Weights of a small GPT-style language model, trained from scratch on English Wikipedia: vocabulary 32000.
MLP neurons of a small language model. Each row is named by its layer, matrix (down: output weights) and neuron, and shows model dimensions 16-207. Each number is 128 + 24 x the weight over its row's rms, rounded and kept within 0 to 255. Numbers have three digits each. A neuron's up and down rows have the sign that makes its largest values positive.
Before each neuron's rows, "fires before" lists the tokens most often just after its 100 highest values on Wikipedia text that the model never trained on.

fires before: " a", " an", "eri", " in"
L13.down532:116162142152120126118135112165154126121071142117139164090138160152169159139134139128104109137148110143119125063125076172154138090089107166122102089140144114143123123075113101146118125129129164096116114090096143177143121072136123137175125129109154107134103099125139102169163139147180088160113125131121116158107131116171115169113125131121127132123110158111097125134113102091118122138152130131114119120104137163085113120141097116145131158100120121142125123117136115126137124094123134134133162134144160109133088142145079089102129142131096140113179140110112119146126140153100147161

fires before: "\n"
L9.down35:092079135131115136108122122129109129112130144112129103127113163149138105127118105110132142139132146151125121086133145110136146116134116112117100117114107143152125145099129143125115148122110166121085104080120130117111135157115167104103186121100130032121114101139146115117117123129139121128132149133114119136114140124109106088105107108120110144098095116114140109098092108131150161164114123127106113120137133128082132134154122100124016135123129103176142125154105137146145079111125132138108152140153135092127145117125142103116118137128108125130081111114129122116093104073152161185

fires before: " |", "(", ":", "\n"
L15.down417:109139169170144074118155144109108117117137156142093130148145151173154147118142131097120112168101144116109123100139139140102120133103147138135129116142153104108128150143115140087129137161186078129091154136185081124118127089109102086166115116108149111122094088142084099094132170137147108120160118106076150142150141149100144122146104103090151139131067115133079098127096119163104134114166106150151146059145156166119105118164091148122098113162154120148109105124178145133131141113154110112115141157105128129136120149104085167103116103133130112131138094131140111125065137089150110131

fires before: "\n", ",", " |"
L13.down450:107106136113100087115159129102098142117166146111131112151144136124105118160099103131131172120134119134135122115089126154101177132128105178110130167150118148117174149081068160113104149111132119133173070166128136142114110136120152115124128119148130131124114100111129105128116114154180143127145099134128127093131120128147101129107105109161143138103122149156126133127106118123087141184158124157152127156120153117135122135100141154133104128122139117158168122129146132126136156078114114136143126127153133156139129117110130091136157088137177165148118131131097113118098128141153141132

fires before: " |", "\n"
L15.down792:127029131113106078118124103112108140124159102102121131128167101128116121135128153138154142128112109164147134116100132150085175146104151115132119151144142112137100095147128143118129121154140136126125090131131117143092133155136106138110090177144128111154115104078121097077108135112149114130118152126125140101115117149155142100073144146134129139133154151126117112120167147109121128162153097129122094100095123142145124112117160123105140142133131128121156087116069138135123106142093131120114153140114125121136105124150130148153118154116132138097122129106176113100126167114124112133

fires before: "\n", "s"
L5.down210:140099098111127172140092123103145139127142118105117107097107099085102133143095140152127107122128133125131123119154160105156083140118152129118137126096111137132114155129124100149133156151128179087176134179155131110120100128123188176164102152119134090186112139104094129119133154176106171176119121157118147100136090207128113130142156170129098109126099080120136121143121136114107130130103171105139165125144136144118129127119138147107142140163102135083185083088114083129131101173120138148079153155153109126181140139113098152163141125148126128128099146109095102119174145130116178129

fires before: "\n"
L11.down782:136113139138135118125131100129112125140137134115129109123107138141123161099129105099136120143121087102118128108159123148094136114116105117099101149151109153126130114158118139113153120134152126088134129103112136143115107098098150135094158141139103052155153142119143089130169103116141126150155134135116136117132130155071101145150151096126092113111138122128146129106137110128123172182055100106103126133104114148126101136118086179091160150144141127094126145146135120117150176086141119140177125143088124142101173086129094137124081133061131103132152126128108117129136124171130127132

fires before: "\n", " of", "-"
L11.down945:131102123137120117142145112155104103150159159099155111140143097159123129140146146087113146163113096136121100146130148118119125174107113111081141099145106148111101151166084115105145114136145134132137144120111126098152136100144110169095140134046156077084131138099117114161139110180121127134117112120133105138162126118104105120067166162067136113146152111098140153091096126100162146132130095151132175139140114103099164142149149130150128158127166153126116145112116122125134143139174120152148182115097143117092145146120146113171120121141143143148102108124123173148138094095115117119

fires before: "\n"
L10.down161:093162088164139109130107141112095152118126129120128074115132154112118089162160154138094096132096129129146104104128133117130135107115147096134113111127115093092165125134125154111160150133168163133118126120136099116153141128138139127128137116118125000149097132138151071133124180118147143115149111151109123144173119103165149110096127116169087159125114140121104125146085135133111124045086149112127105114175126143114114124122104123136106128125123114123140176164103106096117097175144157150142120138079096131121145116110113118125101143138139139141152111098101141127123110120116141170

fires before: " |", "\n"
L17.down236:108149111159152128122121115119105136174089113160091146135170123099110109132130134118122143131173109103069127126174119154151098122124098120128144133133141177087078112108118139149113124123083159110106131109180103133117112140119154094119153136091112086139115146156104113150099108133158175195111102129178115104117141131145122126128109136150133085107129082133123114094151147096119112068162133111106088131156155100113119167153102127140121108138120075151154159114122170131079095177140194123167149115115105117131160118135132156113136140146119139094171119114155111117143099118126117160

fires before: "\n", "|", "-"
L5.down393:115119132155119116152130129102132090146097130153118122152135114108134115132110097127135114155129158129110073133165111114121130165104117136123152148113125164119065104090120122189122146185155129086130119123140111122138086139132099135122154122119153131170095093101135129120119134100131102109145125056125113150149116167092112122136117114110171153133185152111200125126100135121133110118118140098120134121136096133136128099099100158118132117120157138117121170081155117141100104126132110096142151099154120100136141087146092170139129125144173130098121214106135115141079142178114109108

fires before: "s"
L15.down844:169076133096159166138100173143079149135130131105120117121144101143168100134104150134064142138088141153120159121156138125072100122147152136137146104094117130121093174155138103084071132140134166119125126142130132150138094163126149144088126116150125079108191099133113137155136164126110121136126153168108154074109139125155083129088131144093139126103156197163109126126137123120098108148127128129143106130106119129097113136134157097129163120170103110144099090139122120113115111189158096125116158120119182076117137131118111111137142133133113130165067089075084131114161137104134141103

fires before: "s", " the", "ing"
L15.down40:133099123113149113089153121076124110116096129119111131094119118152144166122104116142136106174158126137146080139109120155121134095153155112070097111155164115143113091113145163124082156147145150168111182136156163113094172110097117128131095141162149179123135131078137137147136151099110123156139106114125145148151132106167122110086123132158122167161148132135184124117101093110127114159107118160114150125159117105157142125101092108160140106141105149143107121192116111104140196141139077131144128115104109146127099139134109160107079131116096155141152076109143127110122130157141094103

fires before: " |", ":", " in", " the"
L6.down662:158138142121110152152119169124114137172124189116155165178082124095144112186153117152143094117153159113137178107160100129146109119089169121111120134119091109146125170144170109125112127087121105121150163145094085098140079126100150140122160102174134151136127138137080122116120138139152139134155124150150104151151127118076178141118113130088119088128142180131106105132144143111120150148125118139119137120145145170149140128136126099183163120122144102165148144079107122110126145152162143101175107092114135094153164132120147126114114139155129097138085146149137130063147136145145105192

fires before: "==", " ==", " to", " and", ","
L11.down427:149087125140130106135137125133113142172138147102152108175105154145127138157128141113150114126111127172085118129149086137141096136155093149143131175128150141110113121107117144139139141100120167098179085150144142133135150096127158155149154132115155138108149121128068105166094110139173129118134121125133153062123115084104108133155107081105088146124116205116132146113159110106148156122132154077105143113090151122093054107167122140149129124138115107110150153125151169163135116125116105120125096100121142117111170137119128132113106162136149166148155141135122105154182124118128105114

fires before: "s", " |", "\n"
L10.down817:142120143156114130162155159126108119124141105128136108148101150163109139156116143156126146096158135121130125105110137142114104088107126144101121134118115151137125138118099110100151104166126084131131124173140128095111096122141102109155142139185159109108154122134112157134099086113139183149200124138109173125126115124162107137131141109097126098176165157150133134119128117125077127197140135156137102175148115110120159137134104210154112149103127100169111142158139120147098100125104114131126144142088118148144153122123153147121102133103127115143145137148178153089140132151097165086

fires before: " to", " by", " with", " as"
L17.down908:153123094103145092129127107121111159124105125107123142127127141139154112143106132108176177098116086145112118144114150139102182087114083099109137140103163140095146116104135125149127158138141127127145145167136111147152142114145062092127175102101113129148127129186138137144166153110135134133078117137123146117159103097154126125132131163159150158160135115165148111108134131112149129081123165109115095113135135144086122137104153115096120102096159137090128121106159125155178116123109120081135126115112140174108089140094101124127106126085115124108114122150117074158116137136116183117

fires before: "\n"
L6.down268:111140127143095154135110119115091133111126115120107096125127183149144077133132133123124146126124122128122126119126142115145129117150142114110104134107122133146117127149133119139133145085138159104086124080108107127120115167114157105131163113125122000113133127121127108130131134122121121141139128152143112123152126118107129121109095138141111115115081126132131126144095132106135143169111093144118099119157116112086152133141121115135063132132125122160156139129113129123143096092130116145138125142109132109119140142129122115105130138118099117125065107115118140115107114093123145155

fires before: "\n", " by"
L13.down780:171110140160141132120132136138123114140144138131170117128124145150061106099128104111152120127124129098104114173137143134092131126164176128087136121117126140174107127149127129145109143145111130114092150114179094116118171116155173137099155138120140113165124121123179092131150152117117118106112112127131100070155111134100106119120098120080127139103121170097145161100122176132124108104083100139088142132106161127154110095144066167141145161093129167140127127147138135157138087140106117121146168113128151127084106124084119108173108136124149086111109158127106112124087126121125109099

fires before: " |", "\n", " and"
L11.down278:158147127127103115131145127157117115118128139106163119132163178175076094127144119133129114175169094129127111167092118135119146118142158101108159092115170151115121144087124111124120100132125094107101142163122172164138112107099156115124137142166102109122114134103126128169130121085100137134102123141129081150109131150106142109114116118096171157140139127122085116148147151123159113167113130154094119136117105098119109119157149109126156127121134108106133131150097124116124123142150144105151120081153124119091132124092112127142124114140123125170135126117104127149165078124158094101

fires before: " with", " between", " to", " a", ",", " for"
L17.down939:152160123125099121128093127095105115105121142119143143161100123121098140123150124104127109098124101134146128153106127084153117108113118120127114146161133096158129123116095138115135161142110128137139146150154161146149123102120125143141151094145102068155146102124077117117138112132119099104097139161138085118111127126143097116154115126121117104154144151115095136062143114159121143085128156150135112091149118124115114137111166092161125080114101141117119119094161131155082125069113152134151125140126091158120100127116107118142166126103088107115125126152160100131107115143130137125

fires before: "|", "\n"
L9.down780:114144137120115141127162099122112158093140140104169150133155124130109149162110134155163120147096133081113096146121104112132129168124154135116143104091167112127124116141064064121160120104083118103126089120148105135108112127172090123111137136130121102098144113107108175132089087138161157117166118107142147115161138150053145152150147173165159122105138132181093133131143093129126100160130094126152119120149140127115154140105138124158148191117135108152103106140178122127133132155150133107118126168107124112147141139132160151148103095139131163116148084109119106109127133126144123101

fires before: "s"
L6.down708:158137127156128115110133106118085135143151147103082173129130125146106076109122109144122144113123184134163138134130127161140129133175172104141136123134085097118108140131148142095082128121103157127141162165145144111161147076140115145105127129128092138158171103137152127175148169138109149117142128147118134113106139120124151145068116151112143152067066231101145128140087081115129099143121114126148129111118129096182126152131126109151126144144158125146120150166167125136159174157148100147140136160130107108148159149114151147139148116153147109143156142110152170142136118149121146155

fires before: "\n"
L10.down371:118132132136146138136097105118122130139131108120116131129124146156129117126128133123143125107124121139128135099143128118135140104150127124135126122127109135149135144123112129139118141116086151093111115105093093115113156142096162097124154098116134013124135114150142098123113144138136142134131105130140095124138113121100094103129113109155139126112089143114123114086098088136156146181099125126098109141147129144121119119138090104112101103139123105140137139154128145131122108076151114154107151143141125128124140110129123147109107131120127136113082138101078118126109106102105155162

fires before: " |", " of", " was", "s", " to", " and"
L16.down126:123104143135126107145117127124155109107106099129139124164102095154104109147109165137132164132127123124110080120152082104099128112139112129117149163119144149145126067129118147097154136084135137169120128130135139086136124096119143138133117153119106135087134123105160152128137059140149164116176115135074081102189092130085157097154143142155123143104107173114077135123143113055148149140143120122117145140152091180153105157103076109140140144111132132112122128145165118159128121134137168120107134107097161142154120122130104147101109118109146170142139080153145106156132136121143147118

fires before: "\n", " by", " the", " companies"
L5.down776:112132108139109150126154133143150136136133188149140099137112130151107143137140168150123132143166142109092138107166149135167157103127149118114138108137093140159113096127134132092159163138076111179125125145123146175151102146094126105140153164132058152139118141070190110165095133109126080121128134151124108104122091105142113149129112162136147121119135170123093141166140156135092085085118106114123129107113160136114163122172102111135129097135099180127129132107068159115154094087099149119109124147156138135132141143103113138145133135120133098154129170120140159159121119125081109146

fires before: " |", ".", "\n", " century"
L13.down55:116138123123163135092127091118133119111109115152095163138131099093105158160124180130107133133096119135118109150143078143134146112101111072131144103161107174138126134124123132119088118126110082159124119108129166114115103148124091130140176165109137072137115120120149151103111117126147132138136107128154122088120089109183099111086137151093146111116154145117127155106121142132126153175177100129112123171096122171139151146196149109130144132117111125118125138118143130145101120114108142132122166146090135123115127110144083124158088122135118146102161163077137123167148110117108111119

fires before: " |", " of", " a", "\n", " 0;", " Albums"
L6.down392:135140130092152104136138130115141122127120147151148118157117102093118113125108107149084136108136109137124106150102110103130132081099154125111110132092122093057134098136097122119124147137155138150128185130140144151124133117105088123092120187123148119119107133149103144138123117105128105122154115151140098118130115131099121129074104098162156109173143101145135150163112181145130148091170128136167130115143152153138110108117196095120116141120136133129173112082152139132099147169106082134139133144131123083116128121145123141101138093144129156092115164116129113144089150150093120160

fires before: ",", ".", " |", "\n", " by", ";"
L11.down665:137123116110123116116093167107138139123153112102167134132101137121163126114156160111100131100144098145135113106100132161149131105135109135122161145109095130112124113145068117155166136080123128116153138136128103119130122135064150147142148114120137069111111122097110116157117158163141168148132145099126141154158175110062099107138164120102138117126113154112133132127125135174132182089132108144152141114137133160148115138146105107135125146129100127103131129116148146132152129171126138130122136115097142079119129145111097142163126087070117114116124130117183133103147102188113157136

fires before: "\n"
L10.down809:118099113126155150168129119148126145129138106166158087164104142122144156122121144152106146106100167122116125141152136149110176126147134143118133121139133085108096101133122125147093158136088134164147162126094126103095129164138166134119177107117183038089125134140135064090114115129173118102153142117146168089130095158101112088083074118143122148129149081141119138126137124122160124168110116139090120115106111132146082153120112146171147113079144085129123113097104109123149077104179110091143137148123144092108133149155116120103102145121116130145104104146139163164136139108097156132

fires before: " |", "\n"
L15.down501:107155116145114109119136127121140154134142172126127124152129112117083094113179123142147139144134142119121170113128126117163158108110144158172139117134109142095156120094139141115151105131133168134137149136140155108155138108128120124125161121132154118104172135113088153092083099149119140151140077105110162112142132127132162126103107118099133113075099116110103122142110098130122121160163185145117125133158160137078102137120102121137105133151101140150128104143155164122131130136120114158140142148091167100104165117136124125130098112067137148145137092138146139124121147088127083125

fires before: "\n"
L10.down887:083122141144104165150130127161136139084129158115136125141094142154116132152107153146114107122156132120120126127130098111140145162142162088109154081111134129144143127101113116114138116140122116096178115152105119143091125139153192144118136154125138119179126134135105118122118088145116172123106134093107143136175131116117164107115093127135155126142093118150101139157106121117132116243097157142134109101122112081135083131149119152143079130114133077156167147116135144159164142122128134137136083114108108155157148133131140154112109119097113092110166141122129123161157171134133116118

fires before: "\n", "|", " ", " 0;"
L9.down316:086109137108155119098138083117140092094124151142141135162101105147103128099100105138113104120133139133112134126091142147118119095111134130125152121114095093107144121118145148147124155162145140071159141117120093144134108079092131136167110140127129057066158111166121128120139154094131088125140125158152088103161122127082143145086124136096141099139121123151121135127134143151151155095168132157166143115084099176118136128131151059101140168170096146093166103150081130148092108128113124147153140132096122066104131088130178139127120137160102101117146152127130132139152109143146145135

fires before: " a", " |", " an", ":", " the"
L17.down46:133094118139170111142170112143119128123094145157125145131116169135087108162135141157124097067134182163116087124126132132144165108129132147147093090113152106090111131141171076117097090137148115093126115120114118137104137135117156149084150133099098144125122109121123130153157134145140105152100120125101133125133144136132143135116103131105098101089099160085107104178121110135153145099108133100127151145142158133144122143118117109132073086142120131171113079115148104142148164131128130178178084101113126142141123077157106118145135133146087106139155110119112125102156126141126129147

fires before: " |", " of", ".", "th"
L17.down933:127096107104143130120071119120094163116096114105128144141124130140124162121154151145100125086168084145125118151112106106144148136069120098126181140171079137133067131119125140133106135085138138141134150130135143104140131115149110148079134126143105119172131119080075092122115128139128149115143127115152139136154127104112102127109128122101142134128178088128129122166147151120116149202151097135104129117152126094116144121143084121083141092104151143085133115130154127171146145117089119142111150127162137091134141126043130145136169125125131128115139150192120089127145123124127153159

fires before: "\n"
L10.down516:138110178143142132132124162098127157112175135110097116132115149136155129140130126175087129119119148125114151099161113138109129105119171129153112097117108111146132171124129116107151155167118166124157111137159106148080132117140131136135138120059130101130145125163145141120052135131122141139123154130156129150130141113140144128116134141100122090080124134119128104084142123136171138134099158149126135130128146097109119124114108101130151110125153103137119116098154159098131136094116185121142115140135159113140118157143160108122085157126146124135144075175111101131145148109112080141

fires before: "\n"
L6.down177:125128120155144147127120133134130135148122098100121127151143094120130135139131136142129143131105103142149084080116106130129143081076113084150094131113104131129107135114135113106124125119132143154102124101113116118139137103131178091156097115097143013137128086161120128101100086134117148110162151132162127127134127079141154113134130109153114137095091143122139143075096104139121161110130120107094128116159101106115105159174113153122063122107127141142085166124140126159152088127181145177121155161115103099077122126110139146123155134123085125126115112130114092114120098114101111171

fires before: "\n"
L6.down617:117100149121129103171097141136125129100082133115110147115129092094155154103143138120119155099132143151141098134132122171132131146167122138136134131107104139175137136085110187131138127117089138099131107160077125121139130118129165117132114095088124068169132147163130072107112128123117107133132132127137124161094126108085137144088054142180130113142137097121148143096141114129120181110091105145117170140130113136132115108115161164112150116098131117129149145121103113139125103139129093148132149188146121114129117138161113134114128161167127124129144102105125101132094113116115123168

fires before: "s", " the"
L10.down624:135118125105143123102064128131153101109148138125126149129128119127145100125144112153119140111110146125130112139118168119129111174145121136138111143126131059106092158156159124145100092123131105124131143130110118110162125136122135207147130126160127128105136179125127108112107139116158129087134127158106171153120126145155142142128146160079168135145123150116119124098126136121137108044125157142170132097118128132174127123133124088113105105153127102079117116105122134103120053162099171078141121131171119040111152104149131129179144151112114128122157156129064141116146112109169119130

fires before: "\n"
L10.down210:121096154143099125130116113146122121132130126150128106106141118127141106136148125118135136141144149118126137127121143142132132137129132123135117119121107125151111141147131117132123139101120155128125096089101126116133118132137132113124172125120132000123122124129122130139112136135135121128111129132119103128074116134083104127090135113131125135108110118149123112119120118124145144229128105104139120116157132124091136137121111119112118119112126135141142134124105135145153098126136124128135149128151144108141124133122139112113136132128101119144118113120130127122092120122133147169

fires before: " that", " to", " the"
L17.down586:140142109116122112098148146109080150106138146115162114107150156145168097094119182128124135108118170186146137158120119120147134124146150141116140121122125122115152143090115098094118139144134133142130123125147203115142112147141182149145112123164133045149130111114182156116147139153090116164083136095136143164187137145166102155160111104140142144135125127134121112109130127162101154125137177133120192120120114130108126140133121122116136141125092156115104119169168130154107130115121092106160121121142117150122149129111093123110129126153140144106123104102114159124129133119121143140

fires before: "|", " |"
L10.down556:145114131142142105118135131126120153110130133110128129134145110145077141157114138124126120129154135106148115086121091133133109133109146177111121139108153130150140129122131107137158153164126145134171080155106099114140139123169100142158112156168134171122117110129095200108096121152126146125164110107131160127126129112114118170149176148100125119138126191134141118104165111130118115142156153153128155140132169172159159123070162153116156131098147127125108093133152146132120115080122120107092100105119122100140159148156122148169177103140156179110142135032137141133096155131142099136

fires before: "\n", " a", " the"
L5.down563:088153100134151132143085087112139146117165147158079172166131116142163126118133110089123127138140152136138160116154131144115135140125137122098113129083137131164101122116123144128169152087117113141168123093091091179134095139153121176149114145129126191113154158101161092092112120151076144138121098114145131116131137131105115104125139160167148114129094097101122157148133137148153119136120122123160137153163089165111100146130102143124114161128100120143105107111127081079142098148103104137158089112123144112134139140062111122128112144104119167186117113149089182155172122120087138151

fires before: "\n", "|"
L9.down600:109111148111152123178091126140138159069127080132121133145150109079124103128169155150134123119101205084148066150123137131085146102144119116162174106162083111160087119137130090157150137143144130138156119157090076146092102122114109099145151091121146109139111148156175119123103130122162161109126106154142125101099141151108140115124105146121148145163120138113125154130124130144131164073081122153119126144124117140129111141148159121104139146114136102144128134116095096133115111087135088136144144123150109129147140122118094126144066132130133115138152141150132148129092085138073109167

fires before: "\n", "-"
L5.down753:098103131136141088149092104179117146103124144125164149133112153134085157127135126130132124122137134125142135134162089113134114103111115104106151124119063114168173137105113152134123110146099128124140145095109121087104105172118160136118148145148162000125143144139113115112130092150133138137124135121133148136124122099153136087114126149143124111134131119090106117104143144114162164127102136152171145129159149146145115111172118125065138168103124125159115125078094132117140093154130118146139098116117127104146130122076112126120125118129125129117143099133106126115116111127117139131

fires before: "s", ",", " |", "t"
L13.down190:070135110134130149145160132118103174113134077111118145162164166105154144109106153116094171168133131102141136142186081140116146101110109124172100108148105135102096121137100144135091134115124159198083150132130105152145128144118131101164131125128103133154089116121122143128134091118154148098155161112121088075089119132124114149110096148122127161109084117087091101104110136070106171157088096109149085128144169152166094143151117112123146106166140117122095143124120147105114089130139138126086105149148117133116124102124112157138113140167123130132163138171110142156149154118140123111

fires before: "\n", " that", ",", " the", " to"
L11.down418:152126126127128138126110135087119146104108188147112156141146124116152095147140128103142127103147144147141168148109125119125130129115152141108122117130094097144134101106151126146093132151139122122114139092143172111117129101099171135123155147143076000137159132098118124121167110140096134119112128118149151118187148136081099095137111145119178131121150115123120149113179131116102135137151164070142114106163122135116104118138109098117090111122131139108110133150084129143131131100108143155085142139127137101162128128128135142088150131171122111126134106127114118136104112091119128168

fires before: " of", "s", " |", "."
L15.down460:092120153100124148170125168190128117138053124101116123127098088121106147099138123122154159102126103165127094145144146127130138149124163090123101111135138130122143100148113136118086142135169153161117134108112137135181163094150129137077136112102114092120107102157146144168136123121096075139072112136167157124113108134108158106118114135103154163075115143118181114150146128130119140080163123123152111158151111123130092110117155156130109109122069104160143126162120093148169155147194110132111121140112138133163128155095116133192109146112139136117171151154134116127123109111136150150

fires before: "\n"
L11.down550:142099111152127130141123117113102120133127091141126101129144128129121126084112125133111119135119136129120112095106119107116102108152142135109146153127105093123158160138111140150107150126106164170119114111091115117136114155132167104112157116146147000122134132161145109143098128148149139157117097096112137097127102135122126133103110095157133158102088123115114110140095047131126142129128131126131115080165134135126125117157111153136118116119129130129115147116131146147163117117120111116152116127125146112132123138118147100128133131138105133125088141111127110119115109129123139139

fires before: "\n", "-"
L5.down572:158113146132153128158120083144175156131144105168138121127116130149114102106113141135122163180126125141145104113117140131150113088094128167146139082124127100111134127124149113111151183107137196177142163132128160112147132101134135144152108141102107000108168150121138124144162108135119116093128126115116124134147084103132126090121089103136145120128098187172091093146118134146110123100134138158094116152153119102109158129134129150107105134105090140148097116118136177114142110142125120157169104102119135093117155145140129121080132144110120169114154163073093123144097099121115120104

fires before: ".", ",", " of", " and", "==", " in"
L10.down529:116095185089147104140109126159148144137119124119130132113117124117141115127052145120092092102086095096153117114175134129132113140102083131121106138178150134113140124120124134101104156133104147135133115116116131121147112164089136125100174128132136170112156103140093140140126131143102150144109106104120146114119138107086099112158111079085115153112128167147090132125143121113137149127169159117136106142154087138146122111136095118119077141107092091143151170130117118143158164093113151147137139110098127175113147106115153157114084120098114156119137108134120134090163102134140134102

fires before: "s", " century", " the", "th", " of"
L13.down437:102094156126079137150163108212107139148144190141127119132149149082101124112090114109172117163161132131136107111095166122116141166142101082108150150131186118130117102118109097121092144117124109108120145151118080153123132129111094161102147144119080180124134141136179139131136151110148104136068171118111148096098138145108143162134127165126134140142125102097151086134176096131169098125110110147122110098151109152131145096120123134116123086098099118121118131162158113102129124114118147126121098153139136161153133185104123114163122134144112143164112107131135140132074146148105098145

fires before: " the"
L13.down486:118133084123149130143137123109134116118128161137135143160132119110119116149113102167172129165137132173131186124165120150107179138146149136080151129163173144093125122128094165144119143103089151135117130130118146114138110129127106141100156177126153216144127077141163152070109126125115148132119154122128119099108124086140124135145110132138113124120175122099128125128127109092146134140126128142109148132147122138127064168149111126143145140131128089149137100149098135136127134157124104114105102108118125116138128086164109159110126175108138087102134123148123178095142116159125115148

fires before: "|", "\n", "==="
L5.down778:118155157139153139156129117079098130142138142125117134108123145121053128136180163169145172117145091159161125131126126112139115102165158150151109140108121135132129132093116120116142119116123129117152138106108157120080123112145144134102126117095128122128118153122121130135101115119110140156145133098075077140086172159115123103131127115166135127141129123120143114148140068089123106093148143133122104092147170147122113148155141149080144154120123161171137148150097129129135169147120153100145106149124150119105179169161100146099118135111148137102128116100149118091149103135104127121

fires before: "\n"
L5.down413:118129122149120129183143112086124115068115123090140172108092139121182162095133161139133109100146119120177080113163117156082162117158122129156131128118094086114108112092140121131131166136144144119095137070123118119126142126117118155133152126104144140161131131157155111150141157120133119126156166147142144116173135161155118097139094143126125100101134121094139076072076165140154152095140114127129106125106173147091118126123160126117129103148128102136091152133122118125087134149113083150136136129137084135145101126174118111133122090121100123099116106140133139118150119093112133181

fires before: "s", "ing", "ed", " the", "d", " on"
L13.down577:169140136109130136134117132162120162119123143103093138161164142150112112128101117122092101134151146125135141078159106126140120170150148073102141142104106095130110146126131163175162128126149129114090163113114118143175134111116154123107149121156079062130155164108183134113128125152131113123133118091108152146142127167120097147108180161092177069159126133145143170116144166123166111125104160149170096094121123109155177119161161117112108158160127122173125117107145117130136090136124142112131150136137111141111142083115114138127124140136125080120089141107089146107121186124103140112

fires before: "\n"
L5.down671:087123143160134141155141149120142141133116155125147110105140089103130111124087122105115160143119129136123131162124116103133135103127136124095113159144097098164143135090129127157149117105128152115129116116119066122110120128138169093116104148119125018078161128118124150130068138151163140125140128147095085105138153140140139131103131149167118140075112118132117133122138072121142148134152140131150111137139132145129134138167137162103094118126115097132146145144111105139124107142092111148118140128145106113116171139105143134141135160164088138125138099107118130144123103121159140139

fires before: "\n", "---|---|---|---|", "6)", " |"
L6.down516:122113119114082096152110121100137106114144090112140120125152120135133128152085123125091107111115144156169129115123082134114132148128156151116098126143130127133137112097116111091093159137108133147070166115148133133145143099128160126123101159102162085148138146120118131128113127137137128132113121111111120166154123086085198110092136114113156152121117108137143154135101117113126162103093154141130091142180141155155113127127159106146134138118074081136133103077149144132095153136107137142098128110138132096137136165132104160146097131060101153112115126142083115173117106118172123117

fires before: "\n", " a", " the"
L13.down349:125120125102145115152080150131131105131117147151140135142113158148128115095147084151061131114144115106110156117155097115140087122126157163137113130088120141132138123130092146135134122106134148082074105081105100140175129101090114103151119112140119172123146154152108105103168133121124135107120088155113162143141139136064117126088118098151128140099127105161149134122127167095109157112127154109138096145172125138111164125116138087136115170155144158114138110132116092132141077124138137118109137109141108133122161126147125166112125115158128158121142165081126106122132154118127167167